From a checkpoint of a small transformer trained on Wikipedia.
Training: a variant of Muon for these matrices, 142M tokens, 8744 steps.
MLP neurons of a small language model. Each row is named by its layer, matrix (up: input weights; down: output weights) and neuron, and shows model dimensions 32-127. Each number is 128 + 32 x the weight over its row's rms, rounded and kept within 0 to 255.
After each neuron's rows, "fires in" lists the words (lower case) most often at its 100 highest values on Wikipedia text that the model never trained on.

L7.up684 [162 126 133 107 134  95 108 108 122 118  70 153 124  72 163 134 125  96 121 113 183 128 146 180 122  98 142 119 174  88 114  77 108 148 158 125 115 129  97 140 157  86  97  77 151 126 152 162 134 105 160 134 116 103  66 155  94 155 147  90 122 104  61 234 165  90 141 109 127  91 201 137  63 149 154 175 106 165 127 172 170 168  86 128 113 154 108 164 156 160 130 107 138 138 134 174]
L7.down684 [138 184 128 160 129 106 114 129 154 184 109 128 165 113 135 125 109 122 150  94 186 183 142 135 104 112 122 168 155 100 114 143 147 139  91  80 131 146 149  95 159 132 135 148 118 100 180 129  95 119 174 136 165 191  93 164  84 140 172 118 187 148 130  97 155  96 163 112 107  86 103  91 125  91 168  98 106 117  83 187  96 116 158 119 128  94 144 132 184  97 174 171 153 155 137 105]
fires in: "released", "release", "renewed", "relegation"

L3.up741 [ 80 116  92 150 152 140 141 151 216 156 113 110  74 150 101  89 146 158 157 137 107 165  92 115 123  94  68 180 147 148 161  93  67 158 103 144 158 135 127 171  74 118 134 150 140 142 171 165 103 106  70 100 101 131 105 113 126 103 153 181 176 116 169 147 116 159 105 203  90 128  90 209 139 166 151 124 163 110 132 168 153 120  90 133 112 102 106 102  85 172 168 101 113 128 141 127]
L3.down741 [ 63 117  74 163 130 110 123 189 154 163 171 111 114 165 203 147 102 153 142 119 150 101 149 128 106 104 189 148  77 171 133  93 136 148 117 131  50 172 113  99 128 171 113 148 156 125 114 149 110 108  97 140 163 128  84 169 142 187 146 107  59 130 138  95 172  96 120 136 123 102 125 166 137 138  95 152 141 157 142 170 166 142 123 148 154 132 116 109 103 153  96  99 147  77 124 136]
fires in: "had", "became", "has", "become", "than"

L2.up651 [106  56 182 159 121 177 121  67 130 117 167  85 138 121 169 154 132 117 130 105 134 143 139 129 151 160 179 138 154 132 164 119  82 144 186  94 175  96 115 126  87 115 111  82 150  83 127 149  78 120 120  83 175 111 168  88 138 181 116 179 177 133 119  99 114 118 141 157 135 158 124 115 137 181  97 153 115 108 137 108 166 160  64 145 213  93 108 141 147 192 154 185 132 154 167  91]
L2.down651 [135 139 161 176 134 115 138  95 140  94 116  35  72  83 147 123 117 205 124 116 185 176 119 139 109 172 209 156 129  91 163 163 129 158 181  69 170  87 183 151 151 177 120  66 104 126 133 137 106 152 112  99 146 105 114 102 136  83 111 207 125 156 139 150 135 143  91 186 166 117 130  96 118 156 139 142 188 158 106  88 106 127  83 113 132  64 127 107  69 162 136 176 125 140 136 154]
fires in: "on", "one", "because", "only"

L3.up594 [ 60  89  54 105 101 115 112 112 130 127 101 138 126 167 173 111 124 162 124 142  98 148  83 165 198 177 121 127 129  86 136  94 140 116 142 105 171 131 154 131  61 133  88 109 128 115 123 111 137 119 187  98 172 131 108 105 133 110 167 132 146 199 124 146 143 142 123 157 139 150 133 114 161 140 168 143  62 121 173 127 104 194 113 121 194 181 131  85  91 199 123 193 130 136 146  84]
L3.down594 [137 106 196 148 123 114 122  95 171 166 115 124 143 144 123 120 166 142 122 162 156 156 117 122 154 128 192 134 105 100 158 186 144 113 150 125 140 118 138 101 146 136 158  87 106 141 180 160  99  77 130 128 168  61 104 115  98 153 104 146 124 170 128 118  99  88 117 125  90  64 133  82 150 154 166 165 131 106 133 139 119 131 164  96 131  88 121  89  43 119 134 125 126 113 132 197]
fires in: "on", "one", "only"

L7.up489 [144  98 104 176  87 179  41 100 109 113 188 185  98 144 130  67  99  84 115 184 173  98 124 168 159 138  93  78 164 122 109 126 142 132 135 146 120 114  63 158 132 132 111  85 112 108 139 123 111 146 160  78 145 118 123 114 141 199 172 105 142 114 121  86 156 146 150 149 112  96 142 109 151 117 152 110  87 148 183 218 119 167 151 125 128 147 161 139 164  88 115 101 123 171  73  53]
L7.down489 [145 120 124 155  77 118 183 127 102 108  86 164 173 173 118 122 137 148 132 113 113 191 140  62 117 136 181 103 116 125 142 120 128 118 108 170 156 150 116  93 161  82 137 154 138 118 131 134 119 101 137 155  87 150  81 184  99 116  85 192  82 131 164 163 114 137  79 121 154 147 174 111 184 136 132 149 125 120 151 119 147 106 117 132 130  83 110 135  96 130 134 128 135 119 133 176]
fires in: "it", "this", "of"

L6.up565 [112 158 106 101 199 155 153 101 152 137  98  85 115 197 114 162 121  79 169 164 132 151 153  98 117 158 138 159 136 152 108  98 167 159 133 139 125  86 113 126 122 148 141  81  60  83 110 119 147 221  86 164 114  94 158  89  65 121 142 110 146 121  76 133 132  72 171 160 134  96 124 115 127 120  80 109  78 153 125 145 128  89 130 138 120 136  66 111 142 107 179 114 102  85 102 195]
L6.down565 [144  98  58 169 158 123 130 148 117 119 149 166 101 145 162 150 135  88 170 104 140 159 122 116 138 112  91 121 139  99 179 122 100 109 120 138 144  92 120 112 165 135 151 152 129 198  72  96 102 113 142 147 137 186  39 136 113 157  76 114  82 134 104 139 158 115 103 123 184  95 141 166 133 135 107 144 158  77 151 158 177 123 162  93  67 140 167 104  73 169 130 142  92 155 161 150]
fires in: "several", "april", "every", "between", "average", "european"

L2.up63 [ 90 118  59 117 124 154 145 136 149 145 178 106 109 176 154 107 145 140 110 128 182  91 160 101 124 118 102  86  95  83 155 131 124 126 158 140 171  87 125 136 143 136 148 121 141 141 133 128 105  99 101 130 118 152 141 135  72 134 133 172 177 104 141 164 118 169 121 139 135  91 134 195 133 171 124 137 109 143  97 134  92 124 111 103 107 167 101  63 179 140 130 144 102 129 162 122]
L2.down63 [133 206 132 176 128 166  85  34 142  88 168 124 163 136 132 171 139 199 146 163  99 127 117 169 151 118 144 187 126 143 151 113 136 184  96  94  71  92 148 143 128 130  90 172 144  58 107 173 144 154  62 173 165 116  92 110 135 123 121 126 142 129 131 130 184 138 107 144 125 150 124 166 118 103 127 139  89 146 134 142 167 155 128 120 151  76 136 111  60 150 122  64 136  84 118 167]
fires in: "not", "had", "than", "s"

L2.up277 [114  95 174 152 125 115 179  73 152 149 113 131  96 107 118  63 119 125 111  81 142 139  96 114  94 163 161 182 153  88 169 110 111 168 157  84 166 126 189 122 138 110 111 151 127  89 149  83 123 123 167 109 170 108 116  93 104 133 136 148 160 178 148 101 154  87 108 142 119 126 165  97 165 149 167 129  69 142 126 141  98 161 102 135 117 164 118 120 119 184  86 160 166 154 138  89]
L2.down277 [110  93 158 143 129 106 177  63 158 157 121 105  87 126  89  80  94 158 107  71 123 157  93 110 115 148 164 174 124 104 196  99 135 153 171 116 154 136 178 158 151 128 158 123 128 123 175  96 100 128 158 134 186  97 148  94 100 152 115 124 161 145 183 136 134 112 141 143  99 120 170 148 133 162 188 163 102 135 127 142 120 129 107 188 152 161 114 115 118 185  96 149 162 136 167 126]
fires in: "on", "one", "only"

L11.up234 [139  83 172 144 155 164 115 150  71 126 101 124  86 135 114 174 113 120 102 173 159 169 149 125  89 137  89 150  65 144 109 105 152 120 128 143 168 134 112 113 203  84 121 168  92 155  71 182 158 135 204 158 152 152 136 115 123 129 188 112 146  87 112  18 133 143  97 129 141  90 120  79 120 130 111 119 116 153 107 113 178 185 112 126 141 121  96 146 101 110 136 176 159 109 148  86]
L11.down234 [ 91 126 125 110 131 165 135 149 125  99 165 111  96  90 157 117  89 146 189 119  71 146 101 161 163 125  65 172 132 103 147 186 130 108 159 109 118  70 108 159 109 146 101  80 119 166 174 173 129 150  85 127 101 104 118 128 138  77 111 138 175 134 168  92 133  98 209 114 109 158 135 113 100  90 161 178 154 241 161 140 122  84 144  81 186 108 174 110  84 162 114 101  79 135 107 115]
fires in: "in", "under", "of", "years", "arrived"

L6.up557 [127 140 138  96 169  57 137 123 161 121  85 154 127 139 148 155  51  99 138 141 143 170 172 106 153 170 155 137 128  87 144 164 170 176 134 105 145 169  91 123 149 162 201 133  96  90 126 152  81 114 125  82 195 132 138 148  99  92  91 114  90 141 105 119  79  89 104 176  84 122  98 125 109  71 141  94 154 135 114 139  81  83 104 119 158 161 128 133 169  68 164 146 184 139 164 147]
L6.down557 [126 127  70  98 154 179 154 162  65 110 166  90 159 160 128 108 123 171 148 132 127 144 109 174  90 146 104  82 175 130 136 133 127 151 101  75 146 147 147 123 139 106 109 121 128 136 126 161 130 111 199 115 113 157 111  90 139 196 124  93 165 125 101 166 132 154 156  82  90 144  68 118 130 135 110 138 100 126 162 141  89 110 104  41 109 184  92 114 105 115 116 120  84 123  73 196]
fires in: "several", "third", "every", "this", "swiss", "switzerland"

L12.up690 [ 72 136 139  74 125 137 238 144 122  78 120 160 122 162 126 108 119 129 167 182 213 164 159 143 128 192 136 104 107 183 182 112 168 137 109  85 103 177 131 112 127 148 160  65  83 199 136 140 117 155 118 109 152  97 146 106 131 103 122 114  73  92 154 113 120 139 128 113 110 184 173 120 156 101 103 120 155  76 138 115 121  58  92 166 153  82 147 106 101 129 160 103 105 117 114 154]
L12.down690 [ 90 164 145  97 131 135 111 127 107 167  92 180  86 141 198 109 136 125 146 131 194 110 170 135  52 160 144 115 101 123 127 104 109 164 184 173 140  90 112 149 175 132 107 117 101 125 153 126 113 125 138 137 118 164 116  73 144 115 149 147 160 150 133 131  86 130  72  87 134  56 163 103 161 133 110 144 132 108 124 124  33  83 125 137 134  95 210 180 143 133 151 125 130 160 131 125]
fires in: "many", "most", "several", "various", "main"

L10.up549 [152 119  73  99 139 144  64 154 130 120 137 162 125 172 126 145 103  76 123 141 157 135 124 125 141 191  84 171 128 118 147 141 123  87 169 113 156 156  52 188 125 150 180  82 138 127 139 119 144  90 103  79 135  70 181 170  97 187 116 142 133 109 131 130  39 115 125  83 120 155 158 135 163  51 116 118 123 120 130 108 131  83  81  83  92 166 118 112 173 100 177 113 139  83 167 117]
L10.down549 [143  88 133 104  76 137 150 123  93 178 132 154  93 162 167 141  82 117 123 149  97 138 141 179 119 124 170  89 135 150 140  94 195 156 153 131 109 129 172 182 133 153  99 126 127 155 116  75 131  72 109 133 135 135 117 116  57 112 121 111 191  88  82 168  90 104 108 140  97 118 143  91  92 169  91 128 117 137  83 128  69 118 136 144 111 148 208 167 162  97 141 125  97 135 149 139]
fires in: "as", "an", "several", "other", "many"

L3.up121 [ 81 165 137  97 102  92 137 116 130 177  72 102  67 156 121 171  59 133 143 146 185 157  60 113 140 106 110  88 152 131 139  98 132 147  49 107 129 136 112 165 120  97 101 131  78 149 163 128 222  98 129 116 131 106 136 128 113 123 204  84 165 175 127 131 112 122 140 157 117 118 186 111 131  99 101 158  79 149 112 127  98 128 163 140 113 158 119  95 104 119 130 102 138  55 117 142]
L3.down121 [140 156  91 149  99 119 157 117 107 100 174  69 155  65 144 121 107 150 116  73 152 160 113 145 185  95 161 114 140 108 132 101 121 133 136 165  91 125 143 103 126 127 163 116  85 115  83 155 143  78 105 116 126 216 102 116 118  60 119 136  75 198 166 104 173  95 147 153 152 133 201  81 156 113 138 103 130 122 119 116  84  96 142 172 113 174  51 129 132 151 158  78 140  66  56 119]
fires in: "with", "other", "others", "southern"

L2.up62 [109 179  70 125 105 119 116  90  75 131  62  75 161 173 159 140 130 138 181 180 150 185  98  78  67 108 183 146  87 134 115 140 130 121 160 172 132 150 110 105 156 131 157 168 134 133 105 192 101 149  86 101 100  70  65 146 102 126 149  81 128 134 148 176 144 115 156 132 158  99 105 125 161 123 146  49  63 190 154 101  77 138 173 200  79 155 115  93 126 146 133  90 104  73  67 112]
L2.down62 [134 131  94 138 130  94 158 118 115 137 149  95 141 123 117 121 103 137 178 161 188 191  77  96 107 138 127 135 121 124 149 120 117  88 141 197 150 165 143 107 118 149 189 112 119 139 107 168 134 146 108  67 133 113 156 121  97  83 173  77 109 178 145 108 111 122 104 107 159 144 140 141 133 127 123  67  39 157 182  84 120 144 118 110 104 141 146  99 129 117 142 125  85 117 138 121]
fires in: "other", "southern", "others", "brother"

L12.up593 [120 127 121 116 108 127  87 126 120  92 123 136  36 155 151 125 123 132 135 194 160  92 149 169 136 146 113  95  70  84  85  49 138 111 181 111  83  96 137 144 196 143 177 163 149  87 149 120 110  78 101  65  31 202 155 113 123 145 159 132 144 110 112  93 114 195  99 106 109 166 166 125 163 138 173 123 140 170  61 159 142 173 116 160 120 134 100 110 112 123 122 134 122  97 121 145]
L12.down593 [139 117 113 118 139 179  92 107  90 172 130 169 165 109  73 102 123 171  88 128 175 151 145  97 187  98 110 151 134 171 103 176 110 196 150 180 103 128  60 176 112  64 127 142 136 101  72  72 119 109  83 202 157 101 126 123 108  65 161 160 162  98  85 118 109 113 110 151 146 113  94 192 126 110 100 131 147  78 110 104 108 106 134 156 162 111 151  93 125 124 143 111 172 167 168 145]
fires in: "an", "him", "this", "another", "three"